Weights of a small transformer language model.
Size: 19 layers, width 256, MLP 1024 GELU, vocabulary 32768, 23.5M parameters.
Architecture: LayerNorm after each residual sum, learned positions, biases, tied embeddings.
Training: a variant of Muon for these matrices, 11055 steps.
MLP neurons of a small language model. Each row is named by its layer, matrix (up: input weights) and neuron, and shows model dimensions 64-159. Each number is 50 + 15 x the weight over its row's rms, rounded and kept within 0 to 99.
After each neuron's rows, "fires on" lists the tokens most often at its 100 highest values on Wikipedia text that the model never trained on.

L6.up579:44 40 49 53 43 99 45 48 58 48 41 58 45 30 42 34 69 49 33 50 66 33 45 60 51 68 40 56 72 23 50 52 36 43 46 34 71 43 44 51 58 32 31 32 43 53 41 73 40 55 43 62 44 49 45 50 52 39 10 43 54 52 36 33 38 56 15 53 49 55 69 80 38 37 51 56 52 35 29 65 49 50 38 90 49 67 21 58 45 65 49 37 46 30 66 66
fires on: "\n\n", " born", "born", ")\n\n", " David"

L8.up712:66 36 44 31 58 54 40 45 54 50 72 57 61 28 61 47 72 45 53 59 51 49 51 79 58 69 36 32 45 44 48 67 38 51 48 33 43 55 53 48 29 35 52 63 37 50 53 65 49 99 46 44 37 29 61 47 68 47 41 52 66 56 56 05 43 54 38 24 56 42 49 32 40 41 65 73 93 71 44 50 42 15 71 60 49 28 72 17 68 44 45 30 37 43 35 53
fires on: " from", " through", " under", " with", " to", ","

L3.up120:39 46 53 48 40 50 24 50 67 44 52 38 39 48 39 47 59 70 27 47 31 42 84 17 53 39 66 58 47 52 50 66 48 42 39 40 40 74 59 63 47 29 35 45 47 87 08 58 61 41 58 57 70 66 51 44 50 64 80 61 54 43 44 72 21 38 47 70 53 52 50 78 63 47 51 74 66 64 58 61 15 45 57 54 53 69 58 38 40 25 53 45 48 33 43 53
fires on: "iac", " under", " upon", "escu", "inc", "ow"

L13.up36:55 53 60 55 55 43 39 53 84 40 52 60 71 41 37 39 54 53 55 44 36 52 63 30 26 60 68 59 43 38 55 55 21 71 61 49 56 42 54 42 61 47 34 26 45 55 58 46 87 74 46 77 64 59 45 57 41 37 35 45 45 64 36 49 78 17 25 62 57 41 64 47 27 40 44 52 28 66 27 35 70 65 50 44 75 66 62 57 60 31 63 37 44 65 42 58
fires on: " of", " and", " the", " to", " $", " includes"

L7.up267:47 48 36 47 30 63 64 78 25 28 44 44 25 29 62 61 87 39 37 52 47 24 47 64 68 78 53 55 64 19 47 47 60 70 67 51 47 80 42 55 54 26 51 60 66 45 53 21 18 82 37 58 56 10 78 71 27 62 28 25 60 45 36 57 32 44 42 51 41 63 65 36 45 38 67 64 38 47 51 52 74 59 63 45 37 59 30 66 28 38 41 75 42 48 48 61
fires on: " \"", ")", " (", "]"

L7.up756:53 51 40 56 73 32 33 45 47 19 45 49 55 65 58 57 62 45 64 35 74 57 28 58 27 46 55 79 61 45 39 38 76 57 42 39 53 63 61 52 51 58 45 43 54 54 48 55 70 77 40 45 62 26 71 42 15 75 87 62 76 66 80 66 25 35 56 43 58 54 53 41 43 57 76 34 38 49 43 58 41 51 63 02 34 23 38 49 73 43 32 50 57 51 31 36
fires on: " his", " known", " the", " other", " same"

L3.up350:46 45 72 27 25 38 88 23 38 60 59 41 61 29 36 48 41 54 44 29 88 40 62 53 43 38 44 55 40 65 45 52 35 63 49 43 66 49 73 73 51 39 53 51 34 47 58 48 56 54 47 44 58 37 35 40 41 62 69 47 45 25 49 71 56 31 37 45 27 24 40 63 58 44 58 21 58 27 35 60 60 60 28 48 53 30 26 43 39 79 05 25 85 55 51 48
fires on: " (", "-and"

L7.up540:44 60 29 55 53 58 38 74 42 25 37 50 07 54 39 50 75 41 38 44 73 69 42 56 22 39 48 79 63 48 31 62 31 20 54 47 60 38 41 49 80 46 40 26 23 44 23 40 25 77 24 65 32 53 58 35 58 30 67 44 43 50 45 73 20 20 57 64 69 70 62 67 41 61 46 23 44 48 16 44 48 57 34 58 40 69 51 55 27 48 40 54 68 61 58 12
fires on: " |", " who", ".", " whose", " has", ";"

L13.up540:41 47 55 50 77 56 25 47 48 45 29 25 43 43 49 61 68 40 57 54 50 41 48 54 17 22 64 57 35 62 59 39 46 84 42 25 60 52 55 51 53 54 67 68 52 76 60 43 49 77 67 51 48 32 40 36 56 48 38 48 44 40 60 70 71 55 42 62 70 59 93 27 45 67 41 56 79 36 53 46 39 32 74 42 60 44 56 48 55 61 36 49 38 36 38 70
fires on: " ", ".", "°", " |", " County"

L9.up417:65 29 44 35 55 75 28 59 53 51 46 59 50 53 50 71 49 63 30 52 52 44 44 61 48 25 69 55 52 35 58 44 55 46 59 35 23 52 52 58 49 56 42 24 54 38 64 38 18 22 67 23 46 49 31 51 61 76 81 67 58 30 48 73 53 46 46 29 50 72 46 46 22 45 59 19 73 43 55 52 43 49 25 58 33 45 48 53 90 73 58 55 67 24 78 55
fires on: "–", " Justice"

L13.up213:79 61 67 25 59 43 58 65 68 53 61 71 66 51 60 48 63 56 65 49 48 56 68 54 34 40 75 49 60 33 54 44 31 41 32 54 79 35 61 71 31 58 59 55 39 51 45 70 74 63 54 30 60 51 73 41 59 47 68 43 47 69 55 76 45 22 50 15 41 50 45 10 38 45 38 62 55 52 35 47 45 48 20 48 76 31 44 41 55 72 39 56 32 53 82 33
fires on: " ", ",", " of"

L13.up841:39 42 22 43 30 66 58 49 24 42 55 72 58 69 29 46 59 32 38 37 50 35 61 36 59 47 63 60 62 55 65 60 66 51 49 55 33 63 64 53 51 47 47 32 44 68 45 50 38 78 39 48 43 10 40 58 51 31 51 45 40 23 60 48 55 53 64 48 45 45 52 41 40 62 64 29 23 28 39 49 58 38 44 51 34 30 74 48 79 40 44 57 65 60 59 30
fires on: ",", " |", "0", "00"

L5.up616:54 45 47 58 55 80 50 78 28 56 27 48 49 47 69 54 73 40 31 38 43 32 53 88 50 71 40 26 67 38 58 50 69 49 81 55 63 59 49 61 73 28 46 32 66 44 55 42 29 66 49 51 39 53 34 63 59 83 00 44 73 62 69 52 57 48 45 75 45 36 61 53 45 54 55 53 44 40 49 30 63 09 62 48 36 39 57 47 30 50 43 58 51 44 55 58
fires on: ")", "\n\n", " \"", ")\n\n", "\"", " population"

L14.up394:70 40 48 26 81 30 74 31 47 20 67 49 39 28 25 31 76 40 73 44 32 22 38 53 45 64 68 42 34 69 60 75 59 45 57 39 52 58 66 51 76 70 46 27 31 56 39 63 49 63 60 57 52 48 52 51 57 64 33 48 38 45 46 36 52 54 51 41 60 41 17 40 27 57 33 63 46 29 40 42 38 39 25 46 54 47 66 63 52 51 44 57 48 35 56 68
fires on: "–", ".", "-", "2", " -", "48"

L13.up686:52 23 51 44 81 46 58 81 75 60 27 38 48 29 53 79 46 37 35 59 60 34 47 41 33 58 71 44 65 48 42 49 53 29 33 37 54 36 33 44 73 63 48 38 60 52 34 84 77 43 44 51 49 58 63 61 70 66 43 46 70 66 67 37 33 58 57 49 34 46 34 27 19 28 63 72 68 40 46 65 60 45 62 45 55 37 48 46 42 62 37 34 26 42 49 44
fires on: ".", " |", "ion", " of", ":"

L13.up366:73 51 51 42 54 33 41 52 28 38 35 51 26 56 52 57 62 33 45 56 35 28 33 51 53 33 66 24 61 23 48 41 75 36 66 39 26 51 58 67 43 45 54 61 58 25 64 42 38 31 55 50 40 43 26 57 56 30 37 58 49 51 63 64 58 64 39 58 49 31 47 61 48 16 61 70 58 53 61 22 58 21 50 46 68 50 50 46 65 20 39 53 74 67 73 65
fires on: " ", "–", " population", ",", "-"

L6.up339:81 49 53 51 31 28 51 51 37 23 32 65 51 51 47 34 51 58 52 34 50 49 27 45 39 60 67 45 42 54 54 39 46 87 63 68 40 45 52 42 66 39 54 59 39 33 49 55 68 79 40 45 33 23 47 51 68 64 73 41 36 48 46 40 49 75 57 56 45 31 58 09 35 55 81 34 78 59 40 36 43 81 40 73 57 37 74 66 72 38 57 61 64 46 05 56
fires on: ",", ":", " place", " and"

L3.up863:43 37 42 42 62 37 44 40 40 46 64 34 12 46 51 51 48 67 45 28 24 42 62 54 26 43 85 32 63 45 44 36 74 42 47 48 76 37 46 62 46 81 42 39 55 99 44 66 42 37 40 55 55 65 66 44 57 47 29 66 76 42 73 46 59 65 21 55 66 55 22 52 33 55 41 86 48 47 76 44 51 29 55 59 39 11 48 67 59 50 47 76 60 44 41 50
fires on: "ic", "ac", "au", "uc", " high", "-c"

L8.up449:81 58 47 57 68 38 48 49 26 60 41 43 39 22 66 68 56 51 62 45 40 27 43 41 72 48 34 99 40 61 48 50 31 25 61 48 55 32 59 65 50 51 55 18 59 51 65 63 24 78 47 61 45 64 51 37 49 33 66 47 76 59 64 61 46 40 50 59 64 52 50 64 77 25 57 75 56 64 41 62 50 30 56 48 51 58 39 62 59 44 52 63 38 51 64 45
fires on: ".", "-"

L13.up616:44 64 40 69 67 42 52 54 50 50 32 79 56 63 73 65 56 56 41 48 65 30 69 50 53 52 37 59 48 59 29 58 54 56 77 20 40 43 48 73 66 54 48 32 43 48 34 35 41 68 56 46 47 31 70 67 53 31 31 53 38 74 41 42 60 51 35 72 35 25 54 79 28 31 56 65 63 57 43 66 53 61 39 31 74 77 54 59 50 45 72 51 50 50 24 66
fires on: " to", "Original", " and"

L13.up762:66 59 52 70 47 55 43 55 51 61 58 55 32 34 47 24 48 46 52 53 43 39 52 19 63 33 68 71 46 51 45 36 45 36 56 26 60 81 61 65 56 27 52 41 64 51 33 52 34 92 53 56 28 55 22 18 46 41 44 20 36 28 30 48 54 50 51 53 69 55 69 42 59 31 56 42 45 40 38 55 60 54 32 54 52 36 70 44 56 54 50 56 61 56 49 76
fires on: " and", ",", "."

L9.up251:33 42 61 57 58 56 46 47 37 27 60 60 62 50 68 49 51 54 49 30 33 49 46 26 63 64 70 55 41 66 80 56 60 34 55 58 42 57 24 51 36 61 66 43 32 57 39 35 19 99 33 48 40 63 54 20 52 39 30 21 66 45 36 41 42 74 44 43 54 53 54 27 40 54 52 97 46 66 37 42 43 42 78 51 48 44 57 55 21 55 34 33 32 49 43 46
fires on: " (", " to", " from", " his", "-"

L7.up367:54 49 55 58 51 65 71 61 49 64 47 48 49 41 33 49 60 51 38 67 38 80 50 40 40 39 57 75 68 38 46 35 37 54 70 55 49 59 55 43 50 53 41 74 22 61 31 45 44 35 35 38 37 71 29 64 85 09 26 52 53 53 53 44 61 65 54 78 40 37 47 71 48 65 47 58 84 59 47 59 63 15 71 40 47 25 38 65 65 32 52 63 48 40 57 51
fires on: " ", "|"

L14.up190:62 48 49 53 44 54 37 71 37 48 55 26 56 45 49 50 50 36 58 21 49 40 46 49 58 51 62 48 50 53 76 75 54 51 52 45 44 49 53 50 65 26 55 24 38 64 28 41 35 79 30 46 58 25 45 45 68 19 61 54 48 51 49 47 45 58 19 43 54 62 61 35 40 26 59 64 63 60 07 50 35 53 69 86 49 50 56 41 48 57 49 62 39 49 23 31
fires on: ",", " ", " in", " and", "th"

L13.up417:35 59 49 32 54 65 68 38 67 17 46 28 45 54 60 54 29 55 53 58 24 32 77 48 32 54 57 53 70 65 66 43 70 50 74 61 40 44 70 58 42 25 55 26 34 60 23 27 77 55 36 58 44 59 54 52 31 54 41 42 45 79 63 32 54 22 25 49 44 42 33 51 64 56 49 56 42 26 62 55 53 59 54 40 52 55 60 31 35 38 40 45 52 51 60 87
fires on: " as", " on", " in", " an"

L9.up612:62 23 66 38 59 46 38 61 62 64 73 44 62 24 52 34 71 56 34 29 29 18 55 66 56 68 56 45 58 46 65 35 70 43 30 46 53 48 38 46 44 55 75 61 51 63 63 40 23 21 29 35 40 45 24 36 63 50 49 66 57 46 37 66 57 43 37 61 50 46 56 33 56 49 46 44 64 80 53 62 36 61 59 66 52 45 66 64 33 35 57 68 40 74 50 90
fires on: ",", ".", " of", " and", " ", "%"

L9.up299:47 55 61 40 43 65 37 67 44 59 22 45 22 36 52 52 53 50 29 41 69 43 61 60 35 46 73 46 29 45 28 60 38 49 70 49 51 22 47 47 35 56 28 49 38 47 54 41 45 47 49 47 45 40 48 57 41 56 47 38 69 43 55 92 42 26 48 77 76 59 27 35 60 45 24 64 82 50 71 43 36 62 42 38 71 48 31 40 51 35 72 79 68 29 45 49
fires on: ",", "|", " |", " by", " and"

L14.up520:69 59 67 57 55 41 45 32 06 67 18 52 38 55 43 34 82 44 80 49 31 46 59 52 48 34 59 55 56 49 46 47 32 35 50 20 46 66 38 59 32 38 68 51 32 65 72 72 59 41 41 76 47 40 60 49 45 53 45 43 33 56 60 55 81 65 35 63 76 27 67 40 50 33 20 72 64 44 65 41 80 59 67 42 57 49 36 44 54 67 56 64 41 34 35 57
fires on: " the", " a", " |", " World", " Commonwealth"

L9.up875:63 73 53 52 58 79 74 27 49 24 32 28 67 54 57 45 17 45 64 49 63 44 38 55 44 35 42 50 43 53 55 59 31 74 43 43 60 51 36 55 48 51 56 18 55 74 49 23 29 61 58 72 68 34 46 39 37 44 57 59 71 44 55 51 25 26 34 62 46 49 60 54 86 59 46 58 53 43 62 28 51 67 41 38 66 24 61 42 31 70 48 37 35 25 49 32
fires on: " Upload", " not", " have", "0", " and"

L5.up917:52 24 48 28 47 60 41 38 32 17 50 39 21 48 48 46 53 43 46 44 53 36 32 62 43 36 55 27 38 32 40 69 68 49 56 34 40 54 53 66 77 68 42 30 36 38 26 58 23 50 66 68 43 37 30 24 60 65 53 75 62 58 54 71 75 46 62 47 57 64 35 35 51 57 75 51 73 70 37 51 34 54 41 62 45 66 25 41 57 44 21 61 52 31 80 52
fires on: "–", "yr"

L6.up575:92 57 66 50 56 46 47 15 32 41 34 80 31 43 45 33 68 61 52 65 42 46 29 74 47 56 45 22 58 39 53 42 31 34 23 38 63 55 48 57 30 22 38 40 45 47 44 61 49 32 74 65 89 72 48 58 72 46 26 45 47 33 82 66 45 69 15 63 70 29 55 41 50 54 58 46 77 48 65 71 76 32 63 68 51 30 25 55 67 66 40 35 57 62 51 67
fires on: " ", "===", " season"

L14.up1014:38 47 28 44 76 28 73 20 42 35 34 32 29 37 63 31 71 53 27 48 40 74 63 48 48 35 46 58 29 57 26 74 48 76 56 43 44 26 51 52 35 58 61 72 82 60 63 50 37 61 80 37 47 56 47 61 58 42 40 64 51 47 48 42 44 30 25 66 52 46 20 44 76 36 44 26 25 74 45 57 50 46 58 75 57 56 55 46 54 41 58 60 35 47 75 35
fires on: " ", " he", " New", " it", " second", " an"

L7.up465:61 23 62 27 70 55 82 58 35 44 49 45 36 61 43 21 61 32 74 40 80 27 73 62 45 60 65 52 56 18 40 48 40 63 48 50 77 72 35 66 48 49 44 40 44 42 45 43 36 47 60 67 32 38 51 83 57 71 41 34 45 24 59 73 35 54 65 37 59 48 31 27 31 63 56 32 58 54 27 56 44 38 35 59 38 51 59 35 55 48 22 73 75 36 58 63
fires on: " to", ",", " from", " of"

L3.up677:62 72 52 45 21 14 73 51 38 30 68 54 25 49 45 39 91 46 62 63 32 34 75 48 43 41 46 51 35 67 56 50 85 67 61 57 48 38 58 51 52 21 54 36 31 44 27 59 49 42 41 45 57 49 49 56 65 52 42 54 34 43 42 44 53 61 75 40 51 30 77 63 48 67 57 40 16 24 62 59 54 01 43 57 65 57 48 40 33 51 02 36 73 59 31 65
fires on: "93", "os", "87", "94", "och"

L5.up657:81 68 62 50 46 47 54 25 24 55 40 64 23 19 65 66 54 60 59 45 62 40 52 42 44 73 50 36 53 68 73 42 18 78 33 15 44 33 62 55 48 65 36 39 57 34 48 66 53 64 61 53 54 28 48 86 47 52 38 62 58 37 59 73 71 46 46 57 47 34 51 74 42 48 75 30 59 26 25 35 80 33 83 43 58 49 60 38 40 80 48 39 55 43 77 30
fires on: " Japanese", " (", " \"", " Australian", " German", " fish"

L7.up902:49 50 46 62 75 46 45 37 37 59 36 47 42 44 41 58 41 59 55 63 56 65 43 66 56 34 73 69 78 54 37 67 67 27 55 39 30 46 52 68 32 54 45 29 33 37 29 59 58 40 48 30 56 42 60 42 30 83 26 43 50 42 77 63 36 51 66 51 48 68 46 31 74 58 59 86 62 63 46 37 62 31 49 19 47 28 58 60 59 32 56 35 70 25 38 36
fires on: " an", " a", " ", " |", "d", " t"

L14.up153:64 56 63 32 48 42 34 08 16 56 49 84 55 50 46 19 78 46 68 62 32 75 35 35 57 36 38 46 77 49 41 71 37 50 75 60 71 61 44 55 32 39 54 64 47 61 52 54 67 39 54 46 48 45 37 48 68 14 47 56 56 58 76 80 56 62 23 73 43 42 52 46 48 34 51 50 38 35 44 49 82 29 61 73 59 29 46 51 97 38 58 41 70 30 68 20
fires on: " ", "v", "20"

L5.up853:45 38 50 63 61 51 50 51 44 38 65 58 60 49 66 66 38 61 56 26 67 49 46 70 50 42 68 53 47 51 26 67 57 32 41 71 60 34 58 29 67 49 45 46 54 47 69 63 72 65 33 80 56 65 38 20 13 42 60 67 49 63 31 33 46 54 59 34 37 66 21 70 40 75 46 54 46 40 55 10 57 43 74 49 44 42 38 79 45 43 31 49 73 52 33 38
fires on: " de", " .", " De", " age", " (#"

L14.up725:52 37 45 65 32 40 51 67 35 75 20 38 38 37 39 61 34 28 55 49 65 59 40 64 54 37 42 48 52 79 61 64 21 31 64 39 88 69 38 71 50 69 42 50 35 51 37 50 40 28 49 74 53 40 54 33 87 45 40 63 51 60 68 68 67 59 59 73 39 75 40 37 63 56 49 58 53 73 47 24 54 72 32 44 64 30 43 15 48 53 36 50 67 71 25 42
fires on: " ", " an", " the", ";", "0", " |\n"

L14.up968:56 38 47 34 71 48 65 49 82 52 60 58 42 47 28 42 65 35 42 57 35 35 60 47 52 68 57 34 30 32 31 89 35 69 54 58 08 39 36 64 71 75 40 33 42 51 34 38 35 51 54 41 67 72 43 51 51 61 32 50 33 42 76 38 61 33 22 61 39 80 45 81 24 62 60 43 54 45 12 49 58 69 36 14 73 57 59 46 34 51 47 49 46 70 45 68
fires on: " and", "0", "s", " to", " They"

L13.up132:58 19 49 47 51 53 46 50 59 32 52 47 54 39 54 60 87 36 46 59 31 35 22 33 50 62 80 54 69 25 35 48 45 45 48 59 45 53 36 55 48 48 67 46 46 29 50 37 44 52 46 29 73 35 34 35 85 59 51 44 43 47 39 44 16 63 22 39 73 44 76 40 47 57 50 47 54 91 29 53 36 55 43 49 38 46 84 82 56 56 35 66 48 26 34 37
fires on: " ", " had", ";", " |", ",", ":"

L7.up856:61 64 72 43 68 54 69 36 44 45 58 28 37 30 97 42 55 61 62 86 64 52 56 58 65 29 41 37 52 71 49 71 37 75 74 23 21 45 57 36 35 33 52 51 41 46 49 38 55 59 52 74 38 55 55 59 30 50 61 33 49 64 38 24 44 43 35 70 38 45 28 30 64 50 45 35 72 25 65 46 46 47 63 52 58 51 50 42 52 62 55 44 47 56 52 33
fires on: " an", " have", "an"

L7.up826:63 34 65 69 69 84 28 32 61 39 35 47 56 44 57 67 18 36 55 67 61 22 20 60 68 54 51 42 62 42 83 59 89 65 38 20 45 65 45 34 56 76 66 34 51 43 47 44 51 39 72 47 65 58 61 34 30 20 48 49 37 57 72 55 52 34 44 30 70 37 56 26 62 61 49 50 52 49 62 25 65 41 48 48 34 46 48 69 53 48 60 55 47 39 34 22
fires on: " an", " |", " in", ":", " at", "′"

L3.up941:45 09 61 53 48 24 30 51 39 31 39 53 44 62 50 62 73 41 48 64 33 75 27 17 40 65 61 55 43 61 31 64 50 58 40 46 57 41 20 37 34 37 17 53 17 60 50 45 26 57 47 24 60 46 79 55 56 62 55 47 41 73 44 41 52 57 49 14 57 33 58 36 54 17 53 78 67 40 68 55 36 37 34 34 21 59 54 47 43 80 39 62 45 65 34 82
fires on: "s", "m", "t"

L6.up412:54 53 56 59 66 50 27 49 63 67 48 51 71 46 45 50 47 69 42 63 44 61 27 85 37 45 27 63 47 80 70 47 67 21 53 34 67 28 39 70 28 67 55 39 61 36 42 56 50 55 59 47 54 48 35 51 85 47 49 51 46 46 91 93 36 80 55 65 60 64 63 19 67 62 44 60 69 43 62 45 32 62 73 62 76 09 71 44 53 55 52 37 35 48 37 48
fires on: " ", ".\n\n"

L13.up354:69 50 37 64 31 40 42 24 53 69 51 45 23 49 27 63 51 31 71 41 33 49 37 68 51 39 45 45 26 50 48 36 26 47 77 36 46 41 46 67 44 66 63 57 36 50 53 56 40 50 36 51 54 50 74 50 68 57 47 96 50 64 68 37 57 69 35 78 74 75 59 61 48 38 31 43 32 42 51 33 50 80 42 41 47 42 35 39 62 63 64 43 84 52 46 54
fires on: " |", " (", " National", " the", " ", " an"

L13.up696:66 65 57 30 78 60 40 62 47 61 41 37 58 45 59 58 43 39 52 39 46 66 62 56 18 43 55 56 32 49 41 27 45 77 58 62 76 45 68 82 53 55 44 30 24 50 36 42 52 42 51 39 40 41 75 20 49 23 27 50 32 55 61 52 52 73 56 40 35 54 40 52 54 73 46 43 82 76 68 47 42 28 60 40 37 42 30 57 70 57 43 86 29 35 60 52
fires on: " ", "-"

L3.up114:77 15 41 47 43 46 29 60 29 46 43 37 50 63 51 39 45 66 39 54 45 65 33 54 32 82 44 33 49 66 55 65 47 30 54 38 26 22 49 25 60 76 55 47 38 65 51 52 64 36 69 40 65 55 64 38 76 53 57 31 34 64 51 36 61 53 71 47 58 69 54 52 35 40 60 67 58 65 44 60 57 75 48 64 61 59 46 20 26 67 29 90 52 66 22 47
fires on: "it", "m", " -;", "per", " whom", " age"

L9.up421:46 26 58 40 81 53 58 59 47 74 55 60 31 49 53 41 63 48 95 64 71 55 42 35 36 51 45 50 76 57 77 23 39 88 47 47 46 65 52 59 74 60 25 67 26 46 31 66 66 42 44 35 47 61 61 45 44 21 63 34 43 58 59 47 39 49 64 56 53 35 37 52 40 56 41 44 73 63 53 54 45 41 78 63 67 46 56 33 55 42 38 58 58 40 36 50
fires on: " the", " of", " ", " each", " for", " this"

L7.up97:70 48 69 51 56 32 33 61 41 51 24 67 59 54 33 63 43 28 36 65 66 46 00 45 44 64 35 53 56 96 60 48 24 23 82 44 55 44 46 49 54 45 37 63 50 26 47 47 32 62 52 46 17 47 42 55 68 64 61 37 58 63 42 58 71 59 10 46 64 21 43 25 52 73 46 51 59 51 37 75 68 71 53 78 65 23 52 58 67 63 53 40 68 56 29 52
fires on: " R", " D", " N", " ", " Length"

L3.up12:61 42 26 55 47 37 50 62 28 60 46 66 30 55 55 23 56 65 88 72 64 23 62 75 48 46 99 67 64 43 31 60 46 37 22 37 60 73 44 51 83 38 52 50 46 43 47 58 56 61 60 55 49 55 41 55 76 45 77 40 56 43 32 58 50 46 53 49 42 58 71 61 60 72 80 22 34 65 37 72 40 60 21 54 15 35 41 29 34 42 22 60 79 61 46 54
fires on: " |", ",", " and"

L13.up562:60 36 69 46 65 57 66 73 57 61 44 37 85 44 51 43 53 62 64 43 47 51 42 55 44 47 76 62 45 53 62 54 29 33 46 40 30 61 48 67 46 59 48 55 52 75 37 62 42 46 24 44 53 62 74 70 76 31 47 66 75 71 40 57 39 36 27 29 49 55 58 48 45 44 42 45 66 45 48 41 70 19 37 41 51 27 50 55 32 52 51 26 32 40 54 36
fires on: " ", " |", "0", ":", ".", " of"

L14.up962:40 42 41 32 39 54 48 76 36 32 57 47 49 53 64 64 69 42 29 40 64 57 68 46 49 35 48 33 53 68 42 18 41 48 72 29 82 52 49 47 51 64 27 41 38 84 46 49 39 63 45 57 65 49 49 64 55 43 39 30 64 52 55 32 47 60 70 56 48 58 24 60 50 72 50 22 19 42 35 56 65 21 77 37 57 37 76 41 54 51 43 44 39 58 75 41
fires on: ",", " time"

L9.up776:83 55 51 43 55 44 56 68 36 79 51 56 45 29 70 54 59 56 49 54 29 55 69 48 55 41 64 61 52 58 58 63 36 23 42 18 56 50 45 88 55 36 42 22 58 83 61 57 32 52 58 52 33 36 37 10 83 45 17 50 59 61 34 90 40 41 61 50 32 53 57 39 67 57 32 64 25 60 50 60 55 37 83 58 46 49 71 28 73 56 47 53 40 37 84 54
fires on: " ", ".", "-A", "-"

L3.up465:40 41 51 14 51 95 63 48 25 31 53 24 37 57 59 42 44 41 68 80 37 57 27 44 52 45 69 59 58 76 78 55 81 68 78 53 22 51 60 39 40 54 43 77 57 59 53 46 53 39 56 68 57 37 57 63 30 48 63 18 82 44 40 37 54 64 52 37 41 47 65 48 50 57 54 36 42 16 38 28 50 46 68 43 42 28 23 70 56 41 37 65 70 36 69 44
fires on: ",", " an", " at", " American", " for"

L14.up709:32 45 57 62 69 52 49 45 64 34 52 55 40 29 31 73 71 80 47 61 73 57 36 53 52 53 54 43 70 57 66 61 53 71 33 29 15 71 36 43 46 32 48 59 64 36 32 36 31 43 64 33 64 67 23 23 33 59 70 47 62 48 77 80 59 37 45 62 58 34 40 62 55 47 59 36 47 61 37 63 35 81 44 52 42 30 73 76 70 56 52 47 52 31 80 26
fires on: " ", ":", "20"

L14.up584:43 88 52 46 48 26 27 37 53 40 37 26 33 34 47 64 68 69 15 49 60 49 24 77 64 31 67 37 53 55 34 62 51 57 70 56 34 38 36 45 56 38 58 51 58 52 55 35 22 82 58 62 53 54 61 02 23 44 49 62 70 36 47 64 59 71 61 43 41 42 19 62 56 44 76 39 61 61 63 51 70 49 62 47 59 39 55 50 61 33 62 42 55 32 47 28
fires on: " ", "–", " a"

L9.up298:47 43 65 56 68 61 60 59 55 37 47 47 64 38 37 46 48 70 54 44 42 54 44 67 61 58 39 76 67 50 57 48 42 45 97 48 48 80 37 47 44 40 44 57 68 60 66 64 46 40 58 44 29 37 43 30 65 23 37 59 49 49 62 26 43 50 15 65 36 39 68 55 43 60 65 52 73 83 62 65 35 47 51 67 35 35 42 39 68 35 51 69 53 51 49 47
fires on: " ", " |", " and"

L13.up386:72 63 66 63 54 42 58 50 54 64 19 37 60 80 39 55 32 14 60 65 52 57 55 69 39 41 34 52 49 37 52 53 53 55 67 07 47 53 35 48 59 55 38 51 44 62 52 40 44 60 64 68 45 56 66 42 47 67 49 64 55 25 66 71 59 39 54 65 56 64 52 33 58 52 22 44 52 25 34 25 62 44 49 33 63 59 40 50 58 33 81 56 50 39 33 31
fires on: " |", "um", "am"